config.yaml
norm_eps: 1e-05
positions: "rope"
init_std_qkv: 0.0241
beta1: 0.9
doc_mask: true
MLP neurons of a small language model. Each row is named by its layer, matrix (gate and up: input weights; down: output weights) and neuron, and shows model dimensions 0-223. Each number is 500 + 25 x the weight over its row's rms, rounded and kept within 0 to 999. Numbers have three digits each. A neuron's up and down rows have the sign that makes its largest values positive.
Before each neuron's rows, "fires after" lists the tokens most often just before its 100 highest values on Wikipedia text that the model never trained on.

fires after: " K", " D", " P", "K", "P", " And"
L5.gate410:499465487513489485501474527481522527510492478496442553480536484517489491492522470474454524506501518505465560496470485526499530456495505490447477521498475494449460483518490511504525525508512468478499521538507488502470530526441466507511462523495502498507533524514491489491539505516515532526456502520536490493506467540575436466518515516530464525526495483475503494484529525490533461497463497523472511518484516507529515512522477453491498462539518476516495489527504478487481534462522484512514522512528516495497562514495522480503496493506509491475515471467513482483476510455490455491497507507560496490499498492521445528453497503550491539504488502501530521500507543519546501506515
L5.up410:496484525473485523489498539504475485493499450507500497500493486496548526491493479489521535520477560506479505453474537492530454515508467526492522488473507483526508554535515487496494498472518498502495501490494492509518492516530494517446481494487456500463522493508589493520487537499498494505481525515507532470474492521459526491484501468487521480485494556485497515518489501487531434480551495497522571502503489539512493442480517509547472514505528506489494480480484516525497451536487566510503515484497476483464498503525492443504501502478464507490511488512539475512498481463470479487514453537498559476470558480511513488487495522529491530480512527482489510509513472456463522504487
L5.down410:480511517495473478508463492510523505512493475517465519479491499512500526521552490431491503475502497472504507528497478461522480480502528473438482497476473525477514483493480482526522503477524514477469524557477456520473537531435488529511499512504515481491537530510489475409532496512504496515484522494507488509485472506552505541514497474555495484493505515523465510525532481460546501497473486514454493498513477492507536510501479465493496480527496491509541498498506452504512467477526477484473520521507498485488490489534474463504483494470526478522549522544495515464484512504522484524522511516531517490526491456517467451512513529475476481508517525568538467506510518499495518552545

fires after: " w", "w", " W", "W"
L3.gate68:496507517528506532508509525504526515538521513488500513489495468502519532509520480512585488508532499480507502449500473527463505444455483516543498508485479525554467473506506496463477484523495494500540491482459525500498520532544478491542507513536493509516475464542498520491510513568495476478536502500510481494495446496468494512476523453535471514493502493540418535521484458492443503497537468506501488471475470497502501486505515519536527471504491504490501482531480556533461536480519478506527491502516508503510497481514495501485497498518452511536532506463502449487520494478500465458517508461489502529506454531523497529508490495484481494474504512509496502483494503529556452508472
L3.up68:532481465477502495534501510503540510486495501500490507507493499502493482512483538509446484526524517493464470497490498525526487547480477458513477507465461510516471478472489517475480481493532545494475531522532502488512507507472471473474522504509561474461480527472477504488502490527514490480501509527506504509509498481484484493501503415480551503459513477488463504529467494493514523485503513493506468522474496458542495546495519499504484562525507490516560539516534509504518492532540571524477487525531498546484529516487532487457473461553502488512490512505532465507484503500515483459530504468574510464510486476502509509477482482500518527518510520482452466503450493487506482544513
L3.down68:469485528528445514481447553521547442499530519477506539542534534529556503482505494520494482517518476480508508491527510479513466497509455530464497494535518486494499452474500480501520497496506518505467491512500528524553495528503479454503485510522506507475524483493504561537539497484526491500516476497489464476460450544516489489465477517484488517475554476487504512459486493478480465498514499486485497478500570489493507518476505500477477493570474460492501474543516483498488454492524480503512508524486564497543485506507476509524508485516503488537489491544475464479518535521519472475482514538513462488538521508522509507489485477499524481482498504515463534487537461488494513498505

fires after: " f", " app", " F", " v", " V"
L5.gate382:522503531495471513499476493521486532499506524490557511500522508496496512470533498542502491494484452473486496488485422516516507488489508486488496554532519451480442481463475539522506536496475497483521508495513505494570570518499473468497530460532502487488471513511533475507542510524458480515481552540469466469543537491479500525518493479476468499508516535495467473488483509483568481524459508520505479509533484465515526526476492480499493486518534440491493497476508489497486525478489510481492503524480504510485519540520515471470511490500501523512501510508473447506497493484505482474528473506554504468517478497482454530467513503528491546486497478487499505458468510512480475449531
L5.up382:469490511497484482502507408504519495579464502492486513480513478485511494497504478477443456475460526522468551505504507494490491499517512463478504507519525501502517490489519484506493532503528508486494498514531549501570506530500480501503468495506483500501548517536513479496540493543484541482494487489514504492502536455503481495481517471498551518519492520529479461494493475503534525484511515475512491505518519530530528488468513496474491480528475502537518449474494474488481495506496460492521480521506512515442489445474498511484459433488498531491518474490511509514519499540506486555487531497489513435491473481475495492500498497498455480528546539504501477525507534428509516498532
L5.down382:462486556494515506502498486498475488477492494490539489491486533511531481496509484481509505482486515532472498503532487527511517518482501506490500479540518524451537473520527513500494498504505472501547492449494497518546504460494521495477476542488418509494467478507494483491503511483489510541503484490517500503461515519500512502494514465502542519524489522496494523500474539524524541519505521515434513540527459526521476470545509496498508513497519493563476497507476489538505530498498453436502483512463532496484481470511518498543491547492480490538502513470519490542515502462515502507527487528507481426501458485486462495461505524486492403510517482458489476492493518529494450526497

fires after: " L", "in", " Gr", "iving", "ig"
L2.gate151:493487454462524521485520438520512497476513516504496558499487495494483485527506506518534511481502463498471495500477482514485511470485521523514512486504493473504511516486516522496521460450518506498471531521513501498471509514482501490519507511519492441436522528526510484472536485457493537475514474506523470486544511519508509535533560489484508506474496505500549545471476490505494525506541464508498525490530491484516458513481512518502436527481522529545505498479517525470450489500479532525482465498501523459496497489529500482429505488497488499512481508489527536481480544499466519525509465507466483485512491525487490536562508539483457517549507483497483424506454488537491535514491
L2.up151:516495438497470512503476456492499465522487510466554459487501548512483512489481520517474457554449533501521507540477516505510489523474534546496452513515486552475526593485503474520474508515508497513462501496485524502507512508478493501542454497534480525459458535543510489475509523492490519507512467555498521479515513471498494469513510513514477540486475496497511527475489543488506481517520503523495514500501460454534490546535531500500512513509528532515529481484507502487474497511491544481513497504495514524530510468469466506488491507472492509497513488472521534524475503497479527505537488465471524499452481521483508457477461510492515542492489477512479467547515526506481506472446
L2.down151:482492483502513447508484483497511513524503508515505480496522510525508479518521477517506530511472510499527535513515480486478493502544493490463489473491452542473510502507486514537500533549506521498466519526457504523457515488501504503488486440486473482494457525479464527488516533474477476512515467453469548525493517504527475516481534514507507514503502546511548504489527498514477531493496455546541522494529518522507509536462500497459546497522468542512538464508490503491494461493444511498493469501520509498510510472478542514511551478477515467489502506484452473513529507520505485534515455492492428463504484477507561484467477511502512520462483495521463475493516557510553473501457

fires after: " e", " ex", " b", " be", "he", " ne"
L5.gate411:475461509491500452491506534507504494527495531538544523500530502484489510504500533562462507490480472482477473520462500492465493511513516491514452505466503498490527483515509469549483509511488507529472479528476508491462518537534503485457501512523511499470506454501493532536547496487479445492528488516517479502523481539511517476482496452497511523490538484510495483518526482483483529500543481484470507536481441496491528543492452516487520505556516427495469474498487486488497512515515514541506484489497477502501517513496474583521507466540500534476543538501463472499542471496481517454508525480501516477502457474535543528457464479527495502476509526510503493514514488483500530498516
L5.up411:509464493555547496502517499519531467489483502499547465492465480491491523486512543497482508504531490502496470442507548486493490508474459472472575472478557529493505506488498485503470471509513516483493477469494509520508484503491481533488530496540523500481467477470481521536452498522515522506526482463489532499534484522477481495467504505481506484502501508511484489539486495511457533470511538486516539474465485497534495514482457508487458511450482563495508540516512487539488521533537524502536492493512499423478517480469463502493508513499506493522491485489519454516546493490540524496471520496471520471519560512529542480470497510476554471490526506497484502498502467521502500483454
L5.down411:547493506467511563486503498496513488542516483458453452512538494467468460456489475502522516520488483470512527541486479516509465487535477518563504489507537504487520498534498550538473498518505508482481453511510483462522505514470523507476496488538491503505528505468520518479488468534502519484492504505462499487529498521539524508485484489498500526501464511493514523501490460500504448474503479482456495495517459528471537476513491493514440498498483534490492507530483495501507505530532483510450486537484503486507503516514501477524488483523426476486514525483463532492497512481517440525506524438547502443500535551481480509500547489560498508481520529491514507494541494501518512495503

fires after: " S", " ", " f", "S", " sub"
L4.gate333:524511468488483525522476528510578482519500530523471501494499520547500475471521490491542505520527500489475475500523513485461458500486483446515510505484516471457453541492497488503473474477480508497439499542484468499487521480522493521511470492548519507479480550498502471502544474476481512477527506471510466490499499521497536540499466520449485526472502565449519511508537475492467518513508510495509526479541523481529500527515534476520448476490486469455492529514517503512542462491450503517499472518548516498550504551473556495507500468493511483548483535519520501496525503499512507523532439514478522482529517478514499503517511474470529495515519476515510505502498493513493520509493
L4.up333:525513558541542500452497463531495467529552532480505521498493488484557507487539495535477519507532439488496472487523501476497505504513569506477522493548524527526491474503495522496530470500482473504543493474486517518491511485491530566520480486489458495500484516512527495513500523482487465483484472498486522467491536490530525526496494450541510470467485477496493495532528497514492514500468490501545525526520511452475553501468489478521478447477496437486473493515508489533547513478534480516502488543508478510534483508503495506494487465514495481477516490496483480532497484517467532510466502483464484492525496517493453445489492531487452510531521517482498493519510518531550498534514
L4.down333:522475505495498508480532512439484510529525462490511532517518507513534434482524505443504519540469474513467495539508499466512531521488537539508490475521444520474492479540512532477484533502496507488502478520583500554472523551504485506510534524497446507491479516498488536500456535483520493477507507528468537520514494501503519521477542497480526550498449547494485463485479501514509485512482499452487461487521510541454480473501501516524501494480515504489527504493492507464478526524500499504509500510490498432496515501517464489550475513510550494517498498471501525476504476475486521465514524496515503489490467453479469473506477508516460533475537534459487512482511496499518473495514

fires after: " P", " F", " B", " f", " le"
L3.gate545:524494518483468479525492513519481527497504445469493530485574532481460488505491479548534501519522480509499520527475475489484504499483491505461512500516543474515487503464493496504488505461536514492479495456512503509521500480498520484510544512484494494460475539512526507479501502527460496505505485461493523489505557524449492505526522496519515448513480504468511495478488521511499487534538440467499510464486464476499525478469523496501503508507535449506474530504478507493516518499516484531544513499501505502546551465466470471501439536512534476494520560501491486524446494455509482478470481543490500499538525512490505567498519499528518524530493531515484545452490483553510507500502
L3.up545:496511535511495505511502499507471484481504525511496479533477500539545501496545504527468515525523492534459499486522528524542475495460492490542514546483553515485462494514450497454503466453514495497462506482525454482466511564491498514521500540495489515465504488509501506485460519518546508483523474509536490523477509475503490476501503481475534494480509518506500538498447511461507522498494493484531505511493500491568496525513475486461457494486481481488516477487503487438545456527513462516521486509539459486528513527485491470514511450507488504509478495469542512522521534467455512496530505500463518425534490473503498514480481495485551516498518480466450485486497513473536487521507
L3.down545:512498539492486525478536503495481534521477550489479478526496526522522509520530526496473502506487495449503490517492459559483499495497509475487505496500496505485510513493532511462515499485504549517480529468533472476485521506501488527464431569513528452464522491478502527468497569468474511489503509453516551508529516518490531478490526500470502448528474527502457506496513510511512476528477530492428515486482485463507520526514537487520508484538466503518466496474470491478456499510550510491480464497480504534516528521472494490500545486510449557492504527520513557477504537510474497494471487483498474509499493522481473526506557478498509510481471515492497484489482518498505456477476

fires after: " m", " S", " T", "s", " ", "er"
L5.gate318:495487476519510501517525570488519526522518507470507520487467469534467477448498445491503466506504474510481480515519502474426502541465483481508485522505481503463495492505512482508508490555519519503506505534493472532449485481493504446500466512475493506509502523530488493502503496467454526487490496489525509496493482570504501505520499468544492530507495519493511512483545482470511509458475529434496445462508545516477539503511486500499484516515526457514523524518469465478485524501477485488495508509533496512480509531516538462481477507523540527480522490515490476483530503527483512516495501504502511520521464511503512544490476448512469540545535473454460556503524487487484540505546
L5.up318:516500499512522513481464517448490484509476512530523491479492503525525539523474471528495489470499452498500482505503476490458491502497537464481499492489491479494497447478498480525489505551518553519493471529456462501510521494495509512457504481521483497520488469487477494490511478506490495469545490484465511463477466498467517444453496456499465513544489570520503570557473511486491485536465477521560538512513502500503537529521495484521469480518472474518521479482528514521498551521489499488527472463498513517535500551484484482569491504508501486495497500470470550476557467544504491488499535487505495521513486506461501515513497492494511517495544491530500462481493499522531489478521
L5.down318:538483474469508525485457475512474544502517464508492486484497489473528462486496499511535486486530502487510442510531532502473506535501523498524510521512512486521477499491485515484491521497468470544504473526489531488523516504521514467428555518475481508484511506495513483501505524487547460500513501476515509508536511460470516462518496486484522469497562484520487476485492537506530500509517496540533495516526480495511495503494563523483513492545493502467508510501486523511452512542462530497480456475479497439472569452523497469501547522464467440435508517502541456495512452492506494510517504510515532464510490510525485491481489492488479525468536517532481492502538484470529499498504

fires after: " J", " St", " H", " b", " A"
L3.gate38:524461506483494505486512504455513485552465475535527472522507485468463499489488478448512523525518484533484518480502478518463505476536465530511470517517471533468512478482507489498497520525542452484492468505490491535541524482542434495498471470506473488493485488532503493496526472498475495457473493515508507458492474578483467535526486486507470497528477463511521460496541473494489538485503496554448545512507514504503507531496451510528541486537513495463518527510484467464494481497482521487481520578465526481501481497549532501529481498542501517540489505473507496504483489457501507463512478501490512517526506500508517511443485530511528468482502488490498519508489511487538485508515
L3.up38:458490545505460505490524454495505507487501536514504477554497513482504525506478482483510474525472525474464507530481473502484499504479517475524487532510469392513517485451479449515502506474542494477480510494513492493461523560525513500496508552490529493480506487489485497510469536510479502473519459535509492527491506451473468511511506463538507512477499491500515487456512550496488536496519520526497486469527509499548507470470549486510511510496516497533476451537543499483486486501483506531521487500491477495480496519482483483492504540501520570502519486448506505522512490511500495550463502483510517528538461515558483498485472478472553519502513533492530460481490486494515516522484
L3.down38:495495485484497510484501485497483495486511533492467539529540481514464468487507515500555559452476524480501540494519485536502476525549536486514451514554476515515482540495487486490527531486505503503497464514464469515505476498530459536493470487514527477499493485492481478536508553488464522476474505515526540478465512510494492477512490517493519511485497532510517470530461513515490541444496494542458504470488505501486531498476489527453497533524470462502514508488536488494503523483468441470516444506489539516496531495494472509514525545438508524484510459498517523495494513507501460486517484508529472528532524507553466494516479529446484493559478460497510495498514506457512507501499

fires after: " B", " E", " b", "B", " H", " W"
L4.gate2:530467489505500510511528528501512504534525490496482493501577477517507492510516508498487524551538508510466500519478458528494511514472483535495449526491497516445495527515498501476517535529464457467501458520515502500462519529529493517510479515465469529459501483532482488518481502535511456505506511501492479460534463556504485512488525459499493500520518485500527545531553499500452492486492464465507481528456490495538515497474466525520503523534513431443498486538519504496490516531512494516515492504490529480494502511559516542468476516529488515496498532468537449533458501499473537479466522457511503485528489480524513499468461490502474527528527468504504487497487532470501503488507
L4.up2:521508558468526533481497484482513480491506479505512524492457531454517489491511480502569476506473531532507531496493508513524491492472501489521467483484525516495447469551523531491488485494535475476529522512439501532478499474492519488517484542526503535492473502531479500519519483556484504451473494524476473525522491459451492474501468495485468557554503508468505470493483475524541485507508511518488512456500509454515491531537525509471502517493506509465480502458517530465491544476480487501523507505486504534509506461466500544495486470471501505478523525444488508487493490505441541524473537500525524504497496499495543493476519481552474514527527496462499510505478462498511519456506
L4.down2:491527494513495460520525531496506487499504460455501477481500506530482526519483499514517470489496522490506459510497515482498515462467504521488446496556509508449543521496533475513508468453498494484530533495527483517471469459527474505499440500510553534508495527520490503488457473483531518491533522507525519510435514533475502554500506497507503511499497515515468525518501494536493503481472467477489512506520512514551508494504519518478545510508454476499464492509518465504457499489500509530482474436488523508486547466491535542483498499487470500540479526525510536557527492541509493465486468493456492482554517445505465488504531541473516440496509536514471491502497526509512488516490

fires after: " w", "-", " un", "le", "w"
L4.gate110:511478470502531464491486484504523518508486521548481465522503534502490548500502495502540500506537563481476480496506481464511527482491460496524492513516484496528505523480538523474478500590491492508472486469434532500490509520477503541502506493498514502470463500522474500535504490518495508503506532500516490469495499487510521524490468545541475526511511533529513482529504508469504478478531539502468511463456471494502493506467456501507463477501473513495498491519454525511494497517533503481486544522524536469495499536468482532475503514469470471585459472478508532523508514521532495541490444498485476477515526515568510453493496491505509458472488517476500467467469495532483497492493
L4.up110:492469503474519468477481541498524524537513506530480487481497524530518480537496522484537520525515520503468511532508521481476476529502499468478482441483491507513485533515497491486520461492540495535514466492490437569527508477475490524449509545496471495461506495542488542475490512549468498469461471537485457478525494509501504515497517478534502500504489486504484509468497499480490495495478497495453501494530461532521443514503487477529513495518474467456503519523492510524501499483527517491493536464468490469485464492505497530486530454523501487522508546495513461485550527484481511527546490488492462511513440498496497573489499542528561516527491538497498514541499501504492476495516
L4.down110:522510478494534491468469512513485500460485501483515494513498493522532483483545489516548523493506489479533521495476458507539534454531491516504482483514521511541500482508467474482520499489474512457534473473490531499504491529509521447505527505511494519476503522574486482549479493515501511502501473489515491517484512464478512416495496529515484474463552475495495523501482495479512472472486504508517501519469534507502506502473493516482449505501477522498481479543513512535551455507453462474548479506517540532496532486490486490515503494481508478493498572470529512521491500482470485518473491489514471485507519496503560521483463540535492497477516442545450493526466529473528539487513

fires after: " con", " announ", " Cl", " c", "c"
L4.gate123:443524494490505514452514514501471494505495474482510501538490471494504532526471489488497484508510487455554515495474470482459519509487508487538481514482557498504485539488507514504506523450493519502429466520507496500509460506513487436504474520503501514529496480510474496535550541543463479464521478505474457521500492487490541514450509477480506517469497524524493498475517532503512526499517539471510482476529481500532506488496488497406479503523503480483515467514505535458509511520482515461495466493521494493527470472483488491482438492537456511511487482487546509565501461485546492528489459512480517524522521528508527494508520546476506536494514500510486501502497489510513497505558
L4.up123:483493535476501522532485547529482504531518501445478488516495517476528527499502489524443495502492497500533494481478473510510465514480496508543483506528518452500540503528444492484495483477493489459509523496501518498505505485493546532495518540528528486486514539486525498523473539481496487485502500474459523544470518498472473513501513566510529476500487507509455496452529492502466505492491518434498510460509486489475480524544537542485460526490495520502487450499468530478558496492505515542490506495533515484480502464507471472530510527486538551496488521489466442541459502487527485509501478478522454497491478494482495558464514528499493481522490475511507530511464517468505483483555
L4.down123:492527492493531479532504508520498508513531450514481504464507449502489478481521480476527530461506539489511500541524531506507522538468464519536492478522497509555488462520498508485533515483469499485432538548456524516480488522505479479454487499517456478556558539478514509490518509485494498481515528529469497512485515493495487489467469488468479433480516506469513484445513506472522490498543461553499524472527488510534473503542492552541470493527522492492528491504471492513486515510497480539516497534504464478499519522497519496469506488497500524491503496494506491485542452515521483505453517490506525478482442465488470536504508481544528499461511475522496490524515482495529502468484

fires after: "B", " b", " B", "b", " V", " g"
L3.gate425:475511500519470484522504517527504540538465541501444486513497526491528450484484500471498524516498502491513530503539515447505531492492477489549483520470492528498459468468466468492557540557499517498502493496487487520537533495500491564424463486482500516494500486482492525486501439527523517444486464481534480521495518507470507498528498498471496571485490514502513497524476480487453539487487480501529563507500513492508536537459467470477515458525504486505520490501479519485492489495493512487508499471492496494518521497470515497455489500493517496512491557490495506477531515491509506498518518486502491502518527540561496561483494475533507485458559492522483536489481490493485514510493
L3.up425:480516458467504495500527520472490488487521500516502478486522482518480496455510496512449487493495488505496516484500469525551517494471504480497457511517504513498485512503513468511470481441502492530488576548467483550505497482480492489510527517471492503470534479510496488485527508513515527515498463530502504509542482484538494459540507478542502478504538462513500483519516462525484506486434470487494450499509480475538530450533498512523544521578529466498505504497526463487473519536489476485500486488505533509472543465507514481456484508499495537458482513479508480503505461520482497529539493515476518461510501464543499536453467520490473536533525504500526485522501505508508517514570
L3.down425:471494496516548531504497509455485511578484513525536500500484493518513421502472476531494485482477523492488502514490532460491516485488499521521521534511519544492512519508527531488496507545540526520449517500487433499521511539498525528465478497490512511522526529476506514463543500484499507485496519513503522524498495518464483503506453490518537515565528508480482482492450494487485486473458525489527505531494470485497508478492477510498494543479501519472512524525529504478462507500509519508495486548492481519457518491465502546493493526495535486458499542478502455477536488466499530504528435449515482491525515495488459508492514487496517477496535452479496506459537487484467500445502

fires after: " V", " v", " B"
L3.gate493:507500501521495510493506525492500443538489522474459486504504479450506488516513517468493544517530499480477505543503505512502495493479489532507497512531527484479468461496492493490567504518509525527520461501501475505524510485448483465565460452486481514481478471488528495510497498500486484494513480508512493534499491520460505455501523494500496543481526490532550457508508512533469483478488478485492497505509514527465496462508483510485478454480523433448506515508530509528508524530465491449522529512463528486508473499498455464514505507521527529521481515526490480511527527517487485458524514448502445502477501541508481521548502478522449525485518469502482534490508569519464507490547
L3.up493:509485515492492471500512514500526496525514498560486499467508484554466461497480476496483488498470447506455517468515467468514516483518522505482519540525515485484505508484503528523503552501502498500453496512537478472523541477475475497469501506491501489498491493538474491469520497481512523488554491517508501532523472495537463518527507483531493504528487502509508462475483492545519516483468472549472500485501524538509536475485474461538539516554499472527552517466514507508477490503483477531449449501486528502488499511496481454489457499505506482472540539502464520475490455495506501477530498492485534492530460494488477517455467565498535490479472492531528513522481493444524556512526
L3.down493:473521493514537508491497500500542520493476487481527474500515480459473449526547486442525528475518501516503535541507499478488528462497499481482516524456474467505508498495488497482574494528512516514524461470476531505478480463504495487491494532507492503493530505492521418497526534497485500515516449515527515486479480514493490501536496467515480499514521525477545504504546463504507507466489525525482459495490438537465496493450529526448482475477508477505496504553517536512494514526501454446485493520526466546509504500468492516480507501531547520426464478519468491500532503516491495509505505505519482507495508541518537490549495525503481531497505475521496473539493486496490520486498

fires after: " B", " V", " G", " F", " v", " D"
L3.gate169:475494497482483452522498509502514525498539534491533512498518482569496469480502481491525476487579490508475452506540492508515501540513527475502540472514470485514499452506482533491506551489519454515505533518496498478547509456538496451511483494510519492493476490511505497485490489542475518513516490502476513521527546479510509501477533496507479514521559511513513537488470503506527496482496474465500440522485485459529537452475455502463526537541477500489497512495471515533476510506464490526461502517485508522474477529528496525457508515487509485492526524471454476521505551522462501453491507491519485486476478509513523552494478487537460471511477520479480507462498508549498504461488
L3.up169:501511576503479485517522506477533507498489453474511493469501496501467490474495513484516527539485483531533463529493531512481472488502498484504470503484545457550525519525467496536488523493483493504483481495477484515484473512560539530524471482498497515513473519504447482471520511480530499477505504514475520506533491489484443521523488485497503525527487463479493490523537506511500552504496494519553499485487499457485497483454495471502500527520493450491538514490489486511450525470481513545533454534514525489552510508509490499476557499498524466469505532487520496526478474496490499501512499463507484504549486502538499529461453529446469513450480478432499505494512524532497490473538
L3.down169:503474478439517449596466516517475506501468512492475504526506541535523501513524505524479534508456477495485500503517482484505475534492488505521502487465484542527494506498539477533548513525522451522515478503492514515465526537497496511536500508483494480506473513522471565513530488476503505496513507522496518496510528496501505452500511547501502452489461512512417520531499508533479479524449518518517482478486545476512509522526510446496541566524494525498511465474499458528461502483484472499483501460474457493469478533481500517481536533479514548492494481487483464496480515480484491456532504498488509500485481513512506504494492465492495515513503506521487513494535493501534509524456

fires after: "c", " sy", " Te", " K", "k", "K"
L4.gate454:480499516517486497479503529493490479468529459496515551494501466474519476490480522504506470465486485477470511463487488540455506492459505501472426525514488522498477479496516496489501566470595476490481505497491461513468449496483473468519488527543492511472490512480511481474472516468470501510475447510527513511532518509508512518500459548560566475508491520466531541536535501489507516448506512547491469501501493493548516518478475529500513489515474520514509482555537511480516484509478511495510476496514511515501528449521469512507443544534495493507514493473490513496511481497464511529482529518532471515500508469483495500465502498531489485511507504516475549511524494516497488510492
L4.up454:501476498446507508463455511514514511461509489500502493518525539490526452492545487533467509517515531508512522474513473505495510551504499487484490516499519521486499505474466484523489458490473477530490522483521551485482486477535487525486567503455494516472484499486509488516483466490503463498537482500514495466500465494460501532451523504495543442441495539463518534521501525522523480488476479532475547487488511518498488528523541492500475481528506507487509504477478542519517446530455537519540515496476538473487496531534496473496510518458490527498453504489512513471478479521496492524500502524477513513548513480478502510472536489544495518565498492524491489583500489515495531498489
L4.down454:507504471468486523526494516489549487497507526467486502423509509493466478535497480483479520513534526483465566568471474517508482484501511526451476482510532523483503496492531549510485510534506504520487513486488484507495513516498505467482540529483492512487483571502479446499454513493522504495496520502521475485498501506495487482491496521489516532502539489506482538507488486477527487497530516514496444518534495480461493429477519474521486514531509531525570532526488489468453549455508468494495521528491493543451486523483530509485475510498478455470486527543535494506501492489442542490497486494473501487510495490481502498454481510510483483528539533493528519502516478499514463492522

fires after: " K", " D", "ig", " d", " L", "K"
L3.gate543:509463484494537461520452476491540511496528504525472481519496482500522437522509485546423495507497510495458543540509499512518532448501541494437494506502458494483537462524525507520489503543556458502480506542516443477493527528471480524476492495509516491496441505576477501443523499531507474457497496482518464488514513521511543490489469518518503528537497516474535530510510491477529511486514498472431474527490524483464535500500467501485468469511500502509487513485486505510493499480530503499472495507482553491468526456522474512500523516488501476475495493503467487493500478502500506493495511496494508524516537507474520507470478514537533511511517480488479493471475520530472499504475
L3.up543:500498433482480544436499448464514464471472498445502473493522495495535514533506493553481504484487511485497509523488496503520511520477489472515445488511465544482532514473502537481506519480496464508489504530519514496537509503522501485469452476482500481448517472480508523498495500477496453446513497538496495494517530522492539457504508536506508493489489506512485522529494545531520465543522472499497501468502485531486546480477504512521477526512501505510548538513523509485488439513533516512496499487504502461519540575509468493508482485475519485506548487493502510500476495522512448494501501485530495508524545463465474495475493558444547503490479504480503504497512534521484541488495
L3.down543:522460494448474457473535511496502530495450499503498516501521533526508466507475495509459528515475503480477512472452523479547482523471488531530491522492510500511512470526530508486489510473526491524462502537475464530494540508533536483515481484498496500517485499506510491483469500512520525480505498468473495458478507494438516537525512503487516500528497509525518475491536529467508483481476522516510468474476514498494545475550488469505543492514499502459507474537486500502516472524488473516495486463518497462552542473524473526516479525469554469529446509462491541461482510499501509525504500514503495475464510511458553527527473546512557513529497526510525457528476468478539508466477

fires after: " P", " B", " F", " G", " f", " N"
L3.gate129:479494465475506499505478515460477503507512517511511487479523422500484547482485448499496499521538474463435505496472480472495525494491499545479521497520499477479489513483445513503510518487469490452484505512529537460495484514501511501466489477480508452493469479505547517508528487540504535518492512506459479496514509507529466513502507463495514439508512463486489493468474518515516488490504492471508469484480488500527554524490462544552518495531517498534488492508507495479509491530521474541475495470502507492544494556463512487481460485537580451512548503497501482515505545492503513492510505535526542443496504498505507506491491500521525497507498488474492518469504496542500518531572
L3.up129:463508513538502535468520520467494516513487489516519531523493463541487486505545456467483511533506508563450522500513470509464508514501495506513515484520481527455475459506500501499470542532558497474491444517497498516492482494500492513537523497466499473532466480523493510518506505485483492520540526484509478535547466516474492515491486475503532480558458519493503475506549493515502497465468490535481491526521476492536495510488476442499492452499523458484504503478536523525495479504481478496496468465489497444535547486515523469480474451500489554528494509491550508488535478499479511516525522496494516495502536531547481476459498471471513501515491482492482544506480554503535480508515
L3.down129:492508479544508487506510502482543529471443540484508488536501500528510457482480507499508499493492557507482507510514472542471507468482464478467505497452503469464520491512506532505498476483517492501541481512487534521508523480525506523516516496498488537487501484494533510502520471475468542537507462524525524469513509507460505517538493509471529483527456475512462507564500551517472518511482514486473525448507541528477517519477479505550460464479541515496501502497494512524485505522499517520465454482488442471518519492528489557458538473494521533480493481495541447472468509490522523489533523511496495526531541474508506542483467508488486496468460457514499518469499488473467473478486

fires after: " f", " C", " F", " M", " n"
L5.gate412:499467498503472508457536523478467473543486491515510543523508461483511492464495518476477480535494429533482502485477512500515528529454516491508557489494454513484472516487502529529484481466516505493489514504509494456507510492462483531536500525496492494514506500473547484494492516524514520523498497476498493561505477532500485471528508476485506496527518527514481468503496517468508507505493469537484506549496471498500519506504465542461475521461467520486479484445493500524526530483519513504446516555541485513517567500530507461516503541530472492483483479495500508476485468472512501456473499495502539500522523507500479486515540466506484514524497503451435574472482504471531510519539
L5.up412:522505472514491478463518497495470482493473528511528508515484480513463498502505462518486534535473485484533478473479510519461519493537510452525489527444479521506527520478514514491515537487529487506466497476491477499514506488495508492534505492512514482519503461502456509504550526495435499516504490467537492517545456495502502535479498487497525535462510531514510472524541480535480531486457487503516508487475471476503506536480523497467492537516524512485532480527508492498504506505459531471507465496462495463524527525518483563482532496518526555526485521530556496545470491512507527483510471491516496543542543518509494525502467492471552477460537437527504456501521459482502538481490
L5.down412:503499500515509544473478520504515493489467498475524499520497494477507472512485524458473511513469507483539500507499457521544528501474510460490459527468543502511491530501467526489531477525459507559507512452497472542525529531477534461477469520493481565523486523463497484495500465466519482494482460490480496528526471485510524496488470505543485487497481484481511491532500473474513474495485500548526495497507505516475489473528498492461528465488479494531504481509464518505476511501499488503459495535519522435477491527504505495498506510507547571484499513549500466491529500498536516517494499532445522541503480415508508460503489516518494531516487463560492480525501538520519462501518